Weights of a small transformer language model: a variant of Muon for these matrices.
MLP neurons of a small language model. Each row is named by its layer, matrix (up: input weights; down: output weights) and neuron, and shows model dimensions 261-324. Each number is 200 + 30 x the weight over its row's rms, rounded and kept within 0 to 999.
After each neuron's rows is what it responds to, as a language model described it from the Wikipedia text at the highest values.

L3.up616,169,193,164,197,187,220,216,276,184,214,196,180,195,210,198,146,243,144,181,166,180,192,195,189,241,162,173,153,192,240,185,187,187,161,214,251,193,202,226,216,269,209,198,202,204,178,192,183,166,177,245,249,218,228,173,264,203,214,221,188,183,233,187,174
L3.down616,222,156,185,253,184,177,193,150,185,163,205,204,212,223,157,223,161,278,195,200,232,225,202,312,161,229,196,139,118,253,220,199,135,250,269,235,248,198,180,182,213,274,252,188,201,211,198,208,199,227,178,179,250,160,215,205,212,235,177,179,206,198,178,254
Mostly verb-final "ed"/"d" pieces and whole participles like focused, based, removed before a preposition; also % table headers and word-initial P.

L2.up1421,204,185,185,233,219,217,220,191,159,215,165,182,200,140,184,129,229,242,215,227,201,146,221,233,201,156,200,241,205,173,162,217,191,190,141,185,155,169,181,155,186,190,200,202,143,221,193,186,210,191,200,220,235,189,175,198,223,225,181,157,195,236,187,184
L2.down1421,160,217,182,181,159,179,186,186,256,178,210,234,240,225,187,229,214,181,202,204,220,209,191,180,188,216,229,210,195,202,253,184,222,212,267,229,205,220,212,223,210,206,225,163,273,168,202,178,172,222,205,153,171,190,200,194,194,159,249,253,189,190,170,203
Fires on middle word-pieces inside proper names (Man-hat-tan, Cu-da-hy, Dioc-let-ian, Seine-E-ure) and, more weakly, on year words and dates (Year, year, 1985).

L3.up1940,212,181,203,172,254,177,223,184,158,220,193,192,168,248,197,228,214,208,220,185,221,131,252,199,174,202,183,223,194,196,198,208,194,199,139,195,194,212,251,211,202,234,163,229,193,180,158,190,192,226,152,186,190,169,205,177,151,160,202,207,190,197,222,168
L3.down1940,186,229,209,181,204,205,206,225,238,159,157,225,213,216,297,167,233,194,178,184,177,219,169,209,141,198,179,190,221,223,222,204,167,204,180,155,158,203,217,219,180,176,226,209,204,226,159,151,196,245,197,210,249,184,144,153,214,235,184,156,194,197,229,222
Word-piece tokens holding "r", mostly the agent-noun plural ending in carers, voters, announcers, armigers, plus mid-word r in names like Lurgan; occasionally him.

L7.up1246,200,195,174,183,194,217,194,136,148,210,246,222,179,220,192,217,267,192,163,220,173,254,195,194,191,203,161,170,211,214,200,164,186,244,173,219,192,226,146,188,187,218,218,137,237,222,201,183,214,195,202,253,259,179,202,219,183,105,212,213,190,270,214,217
L7.down1246,180,192,199,171,184,242,194,178,226,170,196,160,201,226,223,213,163,211,195,193,166,113,210,189,178,173,199,193,212,267,225,226,223,196,186,224,213,216,200,171,195,230,177,252,142,209,223,232,194,205,210,112,183,200,186,236,192,255,219,172,248,152,223,181
Words and word-pieces inside a noun phrase just after "the", "a" or "one", often before "of", such as the cause of, eldest of, the following, the greatest.

L2.up1863,169,240,134,193,218,169,252,166,198,192,236,164,111,255,161,225,212,166,179,204,193,191,246,192,194,209,206,216,187,228,192,140,166,207,146,198,154,180,223,179,202,215,210,214,271,243,243,221,259,229,183,208,161,203,192,212,211,237,174,221,169,190,219,153
L2.down1863,190,179,277,226,203,250,150,201,190,205,192,248,275,205,199,214,185,209,213,219,208,192,135,194,221,250,225,189,199,177,198,235,211,173,237,194,209,193,201,245,206,192,149,143,121,184,172,148,115,155,215,191,206,160,240,252,200,174,209,174,250,200,227,282
Word-piece fragments inside longer words or names, such as ith in Faith and neither, it in Portrait, th in Sarathy; also "club" after "the" and table-header labels like Win %.

L3.up1324,212,202,262,151,215,170,170,212,215,176,183,240,188,194,200,170,198,159,160,270,196,156,175,196,207,271,163,237,135,218,233,207,178,166,202,189,179,185,181,194,166,223,235,190,179,213,189,150,248,229,197,168,150,160,208,194,195,161,234,177,214,200,186,175
L3.down1324,215,173,183,208,189,184,191,199,195,209,178,215,223,247,169,196,256,160,207,227,190,189,205,186,179,232,214,144,174,202,170,235,199,182,217,188,258,201,210,229,213,239,223,212,256,208,184,179,218,235,211,190,259,178,141,153,230,213,197,205,210,217,154,218
Short subword pieces that continue or finish a word split across tokens, often a final letter, such as pendin-g, fille-d, gu-aran-tee.

L7.up626,193,229,187,179,191,217,201,252,153,182,193,221,208,165,179,198,178,249,184,175,212,262,189,211,199,229,157,197,217,247,152,260,195,200,213,232,205,215,189,134,181,203,161,187,164,193,177,184,225,216,175,187,219,206,184,191,208,209,234,195,236,178,202,174
L7.down626,158,156,172,207,260,192,200,174,258,230,224,203,162,143,245,202,218,229,157,196,255,207,185,243,143,208,206,232,209,216,234,227,186,198,184,174,233,236,215,155,201,161,193,196,217,215,187,245,219,208,233,194,219,200,128,231,132,235,222,238,180,228,160,197
Short subword pieces inside or ending foreign or uncommon words and names, e.g. Abdu-h, Ofaki-m, Xho-sa, Gon-do-r, often in lists or tables.

L2.up2502,201,215,233,248,194,168,213,175,175,241,184,225,232,234,176,199,196,226,158,179,158,194,216,201,209,215,224,275,163,242,203,142,214,203,191,192,122,185,245,183,193,218,154,186,211,230,233,205,202,245,208,148,186,223,231,186,277,203,222,272,178,165,204,173
L2.down2502,247,148,150,217,240,210,200,189,164,177,204,197,202,222,234,190,195,218,197,222,254,189,145,178,215,207,190,164,205,154,182,201,174,161,232,187,223,194,180,260,200,159,227,182,183,185,173,184,221,168,185,220,174,160,136,177,163,197,229,152,262,200,179,219
Closing fragments that complete a word split into several tokens, often in names, plurals and table cells, such as Contem-por-ary, Pistachi-os, Purdu-e; also club after a league name.

L3.up1147,165,188,225,187,149,202,202,225,211,159,228,204,154,224,181,225,241,183,236,236,209,209,167,149,217,171,204,154,187,188,155,171,195,181,181,180,177,220,187,163,176,188,206,197,133,165,187,175,218,170,238,151,162,172,174,208,238,245,239,240,249,226,212,258
L3.down1147,143,130,201,159,248,180,123,125,200,186,236,238,213,250,159,170,169,208,196,193,213,211,187,182,218,200,146,237,129,184,203,224,164,192,215,198,204,235,232,175,171,244,220,168,215,207,142,225,232,185,168,205,253,204,214,211,225,205,204,194,171,204,136,246
Mainly than after comparatives (more sustainable than, lower than, less than) and as giving a role or identity (founded as, used as, defined as).

L3.up335,228,195,193,199,236,206,177,201,144,196,243,209,197,192,204,245,185,129,217,231,195,179,203,202,171,203,215,186,220,154,208,267,173,214,228,220,236,211,207,190,182,178,227,161,218,229,211,216,234,165,170,206,211,207,207,219,239,186,156,147,143,205,191,213
L3.down335,245,159,228,233,223,187,174,197,180,269,226,164,205,215,242,233,214,181,253,131,196,243,215,201,184,209,182,165,181,201,174,235,170,226,257,209,198,191,209,179,182,210,213,274,200,173,174,210,200,160,203,183,215,170,207,139,216,217,230,191,141,244,176,203
Word-internal or word-final fragments completing a longer word split into pieces, such as t in eldest/after, und in Soundtrack/westbound, ume in Guillaume/numerical.

L7.up2284,186,252,194,198,186,189,197,163,206,172,234,186,238,192,198,168,160,214,237,165,229,169,237,158,228,189,227,179,209,231,213,145,202,224,236,185,215,248,263,171,235,135,196,203,237,209,212,223,199,203,195,227,197,140,221,251,227,211,213,238,182,260,232,180
L7.down2284,150,167,194,203,185,202,246,190,166,197,142,190,175,191,224,232,220,196,150,155,179,186,185,195,184,209,209,172,189,216,216,221,213,204,193,209,204,184,107,195,136,292,186,163,187,191,193,232,192,202,215,198,205,241,169,200,193,203,207,185,228,177,136,231
Fires on the s after an apostrophe in possessives (club's, school's), on a or another first word right after an opening bracket or dash, and on mid-word fragments (indigeno-us).

L2.up554,214,232,224,187,242,204,203,254,204,216,234,166,235,216,141,198,138,226,185,207,212,164,189,263,217,160,217,172,150,197,210,207,184,206,214,147,197,212,222,172,205,213,229,176,129,135,272,153,257,199,206,178,197,203,174,247,225,234,149,167,219,231,182,169
L2.down554,230,189,206,226,172,201,203,141,197,195,202,238,178,181,246,250,207,185,192,225,202,202,197,166,189,218,227,234,207,205,204,167,227,192,177,201,205,195,202,257,188,189,142,241,270,214,185,208,165,211,203,205,202,230,242,143,203,177,259,225,183,145,174,201
Last word piece of a multi-token name or fixed phrase, e.g. Montgomer-y, Isabe-lla, Abdulla-h, Supreme Court, Battle of Britain.

L7.up1310,177,167,181,119,195,203,172,186,184,208,206,169,169,179,147,237,222,206,199,197,198,179,200,217,198,166,212,204,205,178,167,174,191,184,240,197,245,189,195,153,222,187,168,202,178,176,254,190,239,169,244,227,165,242,209,236,178,190,267,190,140,197,208,195
L7.down1310,230,170,169,203,196,207,201,204,197,215,138,238,197,236,218,194,192,183,173,223,234,188,230,183,207,238,182,255,252,240,249,184,199,190,158,201,181,219,212,224,167,186,213,207,261,182,173,221,200,216,151,195,217,148,189,257,272,156,174,219,231,205,203,197
Word ending a subject noun phrase or starting its predicate in encyclopedic prose, such as is, reference, known, death, or biggest.

L2.up1549,214,138,221,209,232,216,182,212,164,250,221,164,255,193,242,233,204,225,233,239,212,239,183,260,169,219,205,143,167,174,203,159,182,182,211,192,196,193,179,234,189,239,158,202,225,172,198,198,233,187,239,183,156,167,192,189,229,177,248,184,199,150,162,163
L2.down1549,186,237,209,218,212,159,192,181,225,158,170,234,168,249,233,199,211,237,191,148,210,169,205,126,239,201,212,261,263,188,162,203,209,176,180,171,190,226,250,168,193,207,177,189,202,196,186,176,181,206,159,220,229,210,211,227,188,214,189,207,238,203,216,185
Closing fragments of words split into several tokens, especially names and number words, e.g. th-ree, Krist-y, Raffa-ele, Dou-bles; sometimes whole words like However.

L2.up1661,208,167,253,214,207,176,199,213,178,284,205,254,248,161,226,186,243,246,173,202,202,197,206,205,210,174,202,247,227,171,146,208,206,175,195,172,214,165,193,211,167,238,154,221,193,227,255,215,239,220,222,212,175,132,191,195,226,207,205,196,204,218,192,149
L2.down1661,173,184,190,177,175,232,205,168,213,149,169,211,198,210,188,205,210,158,240,171,205,143,177,183,177,232,242,181,225,249,246,217,217,238,210,155,169,240,194,207,241,194,218,149,268,175,143,180,204,162,202,178,215,224,215,250,174,187,206,231,235,169,181,229
Mixed tokens in encyclopedic prose with no clear common thread, such as genus after "the", DST in infobox time zones, and noted after critics.

L2.up2097,218,174,199,163,196,234,185,150,205,152,222,232,202,221,213,230,210,220,185,231,232,236,213,181,151,200,236,187,138,186,136,220,204,224,175,156,168,197,217,181,213,214,153,208,232,177,193,186,204,188,220,177,183,227,235,181,198,176,233,191,241,214,154,191
L2.down2097,148,251,192,265,182,150,229,218,195,245,186,107,212,176,176,208,204,160,170,149,195,152,235,228,262,219,230,238,229,214,219,162,147,220,202,179,194,252,199,210,168,173,241,159,147,205,172,185,192,219,209,160,216,150,196,296,187,234,138,207,145,205,209,169
Mostly the word than after comparatives (less than, greater than, more divergent than), plus scattered mid-word fragments in names like Pestilence and Bailey.

L7.up1430,188,131,210,130,209,199,214,146,173,184,203,168,207,189,235,236,212,171,259,124,235,206,226,185,196,189,200,252,181,227,181,150,173,239,163,212,206,239,174,206,181,192,223,215,264,199,231,210,131,257,140,217,163,180,221,170,195,211,192,160,235,219,223,162
L7.down1430,208,262,155,200,157,221,233,203,197,191,205,224,188,237,189,188,241,240,174,214,145,229,171,153,162,225,197,173,156,159,213,173,187,236,159,229,195,229,209,190,186,200,222,238,183,158,197,164,186,210,236,219,169,174,243,255,198,178,156,214,167,166,177,211
Final subword piece that completes a multi-token proper name, mostly surnames, e.g. Schul-z, Hasselhof-f, Park-er, plus some place or brand names.

L7.up1929,184,189,155,242,217,187,185,148,179,231,223,243,221,173,235,206,238,226,180,157,246,216,193,248,174,201,190,167,180,221,195,191,244,198,216,190,199,189,210,211,190,214,243,179,234,225,206,175,201,227,167,235,204,269,174,139,204,197,155,201,216,240,229,229
L7.down1929,221,142,176,165,174,212,169,187,181,167,187,236,212,211,201,191,195,159,206,206,187,170,229,158,229,205,186,208,155,213,208,165,141,177,193,228,274,212,206,163,202,164,167,228,205,150,208,211,257,178,208,193,228,172,210,217,168,182,231,203,201,210,176,179
Last subword piece that completes a noun split into several tokens, such as recept-or, sold-ier, vict-im, pestic-ide, also first names starting table cells.

L3.up1439,147,171,175,211,222,186,180,177,226,175,172,215,154,204,184,198,194,177,205,266,201,194,234,233,209,180,213,211,241,172,194,176,219,228,245,194,245,216,185,211,267,148,217,234,224,193,215,174,192,123,215,173,239,229,229,252,279,201,197,144,170,234,183,205
L3.down1439,216,180,183,163,212,193,219,199,165,215,174,208,151,198,183,197,215,212,232,229,181,207,213,182,215,262,217,182,192,183,210,212,211,205,218,230,142,208,230,225,201,239,207,214,182,203,207,209,205,148,220,231,156,167,186,250,193,188,215,204,128,228,191,173
Two-digit numbers, mostly in pipe-separated table cells or scores (21, 14, 31); also possessive s after an apostrophe and word endings like -ic.

L3.up716,281,270,224,209,236,222,192,229,247,178,145,170,179,187,225,189,195,251,214,202,186,172,221,256,161,193,208,239,215,226,187,169,213,177,171,153,201,177,185,200,202,211,257,216,199,185,200,201,172,196,217,213,236,159,150,177,205,202,214,151,206,178,167,190
L3.down716,177,195,239,181,227,168,234,180,213,197,155,182,185,234,238,197,183,231,262,173,220,224,187,168,203,187,128,270,184,215,193,206,188,170,183,206,290,213,153,159,200,175,248,192,209,191,226,203,167,167,160,157,242,174,264,195,183,159,259,189,199,185,216,195
Opening subword pieces of longer words, mainly comm- and prep- (commemorate, commingled, prepared, preprocessing); weaker on of after one, and both.

L2.up403,183,176,198,184,192,196,236,196,202,203,193,162,170,205,186,234,212,181,236,220,139,220,220,192,215,202,153,199,205,230,145,167,147,199,210,203,195,161,185,212,208,249,219,202,182,182,202,208,226,218,181,218,249,197,217,209,208,185,185,197,218,201,199,155
L2.down403,191,226,176,195,200,221,164,171,165,192,183,239,209,186,246,238,175,185,168,191,255,209,170,224,200,237,238,167,180,145,253,243,214,174,223,196,207,193,241,207,156,119,185,237,267,195,220,213,189,155,184,189,183,167,170,197,210,244,212,179,208,193,171,226
Section headings in place-data lists such as Area and Population, naming verbs (name, renamed, called), and word-piece endings like -an, -d, -ort.

L7.up701,182,271,210,164,181,157,214,224,177,224,195,193,203,191,159,219,204,244,274,234,185,210,220,206,208,238,192,178,223,208,162,211,231,155,185,202,155,195,207,214,186,250,249,251,218,127,192,144,198,149,216,231,189,222,222,207,196,167,184,182,252,196,199,226
L7.down701,168,175,171,234,184,227,191,192,260,185,197,178,223,229,159,171,189,189,224,221,181,219,203,190,186,214,267,183,206,161,154,237,209,158,201,165,232,215,191,221,218,205,185,185,190,221,191,184,213,208,251,172,186,277,248,206,190,175,206,159,199,141,192,164
Final subword pieces that finish a multi-token word, such as summar-y, Facult-y, spati-al, and the period in the abbreviation No. before a number.

L2.up1610,179,215,258,206,202,175,178,258,198,135,254,188,240,199,162,171,207,194,222,235,223,225,273,282,164,261,236,183,216,208,203,237,187,171,262,229,173,198,195,158,172,223,181,182,233,156,192,197,188,191,212,212,186,222,222,226,154,207,227,193,190,206,238,215
L2.down1610,248,163,135,146,171,202,228,143,190,255,168,211,173,205,243,206,188,215,204,171,181,170,102,106,224,175,161,223,201,208,207,166,207,232,175,154,248,217,172,266,243,188,229,192,150,220,208,203,205,208,173,162,229,175,174,181,208,203,170,228,225,214,143,142
Past-tense verbs and participles after was, has, had or a subject that expect a following preposition, such as arrived, divided, operated, renamed, employed; also some name fragments such as -lin and -va.

L3.up1680,245,171,218,181,132,224,167,239,156,206,249,226,172,215,177,260,212,223,241,164,199,218,224,168,193,141,212,226,180,210,201,261,268,199,196,216,167,208,179,227,181,208,196,176,183,223,210,185,227,187,264,166,206,223,188,180,190,224,220,190,210,198,203,202
L3.down1680,149,180,271,222,215,212,153,199,205,191,248,169,219,169,196,158,144,235,192,217,197,203,196,226,254,228,181,252,178,220,210,236,176,218,249,180,220,216,257,142,213,184,235,226,180,240,153,177,199,199,218,205,241,182,195,215,178,164,241,174,189,168,274,218
Short word-internal pieces completing a longer word split across several tokens, such as "or" in Prior, "ian" in pianist/Kristian, "er" in Letter/Verlag.

L7.up1451,223,203,206,184,191,190,225,179,168,171,212,214,264,222,185,176,207,247,178,144,176,213,264,195,150,185,253,208,235,164,232,217,203,198,214,196,146,199,181,201,174,192,178,235,211,184,164,198,185,212,219,201,262,200,200,243,216,178,155,175,198,172,233,235
L7.down1451,205,187,214,201,248,188,153,217,240,181,200,220,234,211,225,152,167,186,229,206,191,159,164,176,213,226,203,214,182,227,154,163,216,215,216,199,208,189,232,181,170,167,219,204,151,183,178,163,217,134,225,129,123,223,208,167,217,275,205,166,197,235,211,164
Final word-piece that completes a multi-token proper noun, mostly city, country or region names, such as Buenos Air-es, Zagre-b, Beir-ut.

L2.up239,220,233,228,215,212,210,213,157,209,220,181,197,172,174,211,198,217,175,224,243,202,161,254,207,193,199,186,187,197,187,227,176,194,211,153,202,199,217,171,202,204,245,196,191,212,146,234,205,152,216,190,239,220,243,222,230,249,217,248,209,211,216,179,178
L2.down239,185,189,187,194,171,195,189,167,192,241,236,199,202,202,187,188,160,214,161,165,231,228,196,195,204,228,246,222,223,163,177,213,191,182,233,166,231,189,245,219,160,140,181,193,170,205,137,184,221,217,224,150,167,175,211,187,151,190,195,151,222,184,222,191
Fires on word-medial or final subword pieces (det-ective, diff-ere-nce, Columb-us) and on collective nouns like family, member, club, party.

L3.up1143,259,213,163,180,244,167,189,247,247,134,204,210,210,157,215,232,220,227,257,202,220,163,223,216,190,158,227,230,248,178,200,149,175,157,209,176,191,176,196,236,165,133,219,203,194,204,206,207,181,237,215,177,232,176,171,186,208,207,147,166,208,189,187,178
L3.down1143,253,228,154,223,207,183,157,224,205,215,237,231,244,163,231,166,138,219,160,214,193,215,212,197,229,158,218,244,218,205,242,231,211,219,205,229,230,197,195,207,201,173,240,139,190,213,178,190,160,175,207,280,191,127,138,219,217,196,205,234,199,203,188,117
Last subword piece that completes a word split into fragments, often a suffix such as -y, -ity, -em: eas|y, opportun|ity, sole|m|n, Nor|fo|lk.

L2.up313,150,204,199,205,232,229,218,140,223,154,222,199,241,223,196,222,237,256,131,190,187,175,192,244,208,219,164,196,186,255,192,169,163,174,133,200,205,248,211,189,151,150,224,209,175,215,218,257,184,141,206,231,231,183,225,233,186,248,187,211,218,200,228,271
L2.down313,150,200,203,225,186,201,221,147,180,211,224,155,221,254,179,191,194,230,141,174,193,182,193,230,221,141,214,192,152,204,187,198,216,184,209,196,215,211,207,194,160,166,207,219,157,191,241,261,204,195,213,226,220,187,228,318,213,244,244,220,187,211,214,181
Possessive markers opening a noun phrase: the 's after a name (team's, Agency's) and his/her/its/my, often sentence-initial (His works, Her mother).

L3.up1807,203,162,186,230,218,172,167,200,189,233,195,216,178,203,197,211,191,149,134,214,181,179,280,243,208,251,202,136,206,214,266,161,209,255,180,175,179,186,211,227,165,240,236,211,176,212,167,212,187,215,206,184,221,172,244,153,208,151,217,190,146,199,183,190
L3.down1807,234,212,174,190,193,171,191,169,211,183,259,188,226,161,136,259,223,216,184,196,160,157,196,208,198,197,179,200,207,151,233,179,239,190,175,187,169,190,184,267,169,215,178,263,183,207,223,205,227,211,234,240,131,223,156,241,205,233,125,189,201,181,196,141
The main verb, mostly "is", right after a sentence's subject, especially in Wikipedia openings such as "X (born 1967) is a British chemist", "Ofakim is a city".

L3.up417,232,207,108,172,203,225,199,219,157,206,242,201,145,173,248,170,200,161,68,208,205,232,209,268,208,179,208,167,214,199,222,172,158,190,220,138,235,187,190,241,223,141,207,175,188,177,212,188,227,157,167,185,226,172,274,217,220,234,131,185,190,232,187,214
L3.down417,204,164,156,204,215,154,154,179,194,164,212,205,190,147,193,187,223,244,170,212,134,163,160,173,232,215,208,177,233,195,181,174,225,212,214,186,157,215,188,199,165,267,177,227,199,203,186,255,203,243,241,224,161,140,209,213,154,225,215,214,212,228,240,231
Short subword pieces that complete or continue a word split into several tokens, often in names, such as ie in Jackie/Erie, y in baby/Ny, osp in phosphines.

L7.up1874,205,192,228,252,178,204,180,217,194,208,223,194,210,176,249,204,206,161,249,194,221,248,203,213,193,187,168,165,167,165,187,213,207,202,186,219,178,168,221,189,184,197,205,194,180,233,210,258,202,188,176,228,187,205,222,194,163,201,240,206,197,200,248,154
L7.down1874,206,216,182,232,177,225,198,175,272,194,182,230,236,264,152,208,184,211,232,152,197,195,175,195,224,175,209,235,254,211,211,236,240,212,202,190,183,168,122,210,256,262,195,233,266,209,164,224,249,213,187,150,221,136,213,151,220,187,204,222,186,221,211,207
Subword pieces in the middle of a word that is split into several tokens, with a suffix still to come, e.g. en-vi-ous, opp-one-nt, overth-row-n.

L2.up88,245,159,185,201,192,200,209,124,207,184,223,187,182,187,202,214,240,195,209,223,213,232,199,240,182,204,217,219,153,168,191,154,204,180,108,183,227,194,180,129,198,172,202,240,200,222,174,192,164,199,164,201,123,201,213,193,207,204,208,196,206,219,269,136
L2.down88,159,258,213,218,214,223,166,243,185,199,197,214,237,255,197,209,158,214,187,184,238,153,197,154,174,205,211,218,238,169,214,210,203,216,296,154,187,144,245,243,189,174,155,123,168,204,189,204,171,163,243,203,238,220,198,239,225,150,196,214,216,225,140,213
The last token of a noun, often a closing word piece or a place name, right before a comma or period, as in Bratisl-ava, wet-lands, North America.

L7.up476,146,208,216,239,169,203,172,214,186,169,223,245,226,214,227,225,215,229,174,252,145,218,196,219,251,145,175,214,212,244,194,165,189,202,217,190,189,187,200,164,245,136,266,163,200,139,196,207,183,191,200,255,150,180,214,189,229,241,236,224,211,122,253,194
L7.down476,295,211,205,236,248,174,234,167,156,257,160,184,193,196,166,181,181,206,186,164,216,173,215,184,185,256,187,253,204,113,217,198,216,151,211,244,192,217,167,192,175,258,170,230,217,197,188,215,179,232,247,160,197,260,131,225,191,197,141,202,191,229,161,182
Final pieces completing a word split into several tokens, mostly verb endings after a stem, such as salva-ge, shift-ed, evacua-te; also name endings like Tove-y.

L7.up2003,218,220,173,167,231,234,155,205,213,217,185,175,183,170,156,199,233,162,179,173,232,163,138,222,181,160,223,219,213,198,146,223,189,175,229,206,190,240,146,159,182,191,186,186,220,240,203,169,217,219,239,219,230,221,185,211,189,216,180,238,174,173,244,212
L7.down2003,200,184,202,202,158,199,172,198,226,152,229,157,243,190,228,198,145,182,193,224,175,228,260,203,268,203,184,198,169,221,207,156,230,176,211,168,208,172,238,234,188,177,187,211,168,121,180,244,225,174,123,183,184,215,202,175,237,183,204,178,236,236,232,174
Final word-piece completing a multi-token proper name, mostly places and people, e.g. Herzegov-ina, Caribbe-an, Trude-au, Picass-o; also commas right after such names.

L3.up2073,202,208,215,201,216,277,159,249,186,195,208,262,183,180,206,164,197,243,125,174,187,234,192,149,208,216,204,190,210,182,142,249,221,195,234,221,158,226,166,198,182,134,216,228,223,246,194,169,237,154,200,186,183,236,190,160,144,206,164,194,184,230,215,204
L3.down2073,228,228,189,229,167,188,113,251,266,193,168,206,165,253,107,225,209,219,153,182,199,195,184,225,193,206,248,215,232,207,182,253,182,174,220,229,243,126,153,220,230,188,200,199,250,177,232,253,143,155,227,199,220,219,205,217,185,189,192,234,198,188,133,155
Short subword pieces like vi and mi in the middle of split words (envie, advice, environment, hemispheres), plus digit pieces in tables.

L7.up1529,213,251,195,242,236,203,190,158,195,147,126,202,242,212,234,244,241,186,201,214,191,183,206,201,284,214,145,217,188,203,229,253,252,214,218,164,187,234,222,177,218,204,167,197,184,212,221,142,221,262,137,180,235,189,182,167,131,253,221,216,206,202,189,212
L7.down1529,215,215,163,205,204,236,192,205,171,194,295,181,210,208,210,156,190,174,240,183,181,184,150,186,177,187,240,172,199,187,181,147,150,175,212,170,191,182,146,244,178,194,215,193,166,190,201,206,157,221,169,216,225,184,186,239,218,192,224,228,217,227,228,169
Final word pieces that complete a name or word (Amster-dam, Mont-ana, NASC-AR), plus commas or colons closing a lead-in phrase (According to X,).

L2.up247,196,187,222,207,195,196,183,234,176,176,199,199,189,202,161,198,185,141,195,198,239,170,185,169,171,163,203,189,225,212,193,226,250,178,235,208,188,211,205,181,210,247,148,176,154,191,186,216,228,233,130,223,150,214,194,149,208,209,195,261,180,210,205,233
L2.down247,171,167,250,207,175,208,200,215,210,119,245,226,151,239,187,221,189,181,197,254,234,125,278,191,129,154,198,185,251,161,207,222,244,164,226,219,147,185,213,184,190,191,154,186,193,185,198,186,201,179,170,188,147,225,194,219,218,186,252,205,178,233,171,246
Past tense and past participle verbs, often -ed or their final piece after was, has or a subject, such as purchased, identified, donated.

L7.up497,164,190,167,204,161,201,187,181,201,212,180,191,215,215,276,256,199,167,199,169,194,191,205,201,201,210,212,265,224,175,168,210,161,164,235,183,220,212,199,234,222,211,148,190,204,196,208,183,170,217,173,145,201,177,253,199,150,235,262,223,171,226,214,179
L7.down497,216,181,178,202,227,221,231,225,239,186,240,223,140,195,220,184,175,205,204,249,232,205,182,171,193,169,189,186,194,210,282,234,226,166,210,207,188,230,161,196,179,209,230,249,218,165,203,234,214,161,255,210,181,219,136,204,194,147,229,142,189,172,178,269
Final subword pieces that finish a word split across tokens, such as ides in Besides, divides and hides, ide in Aside, ise in Otherwise; also comparison and function words like than, from, of.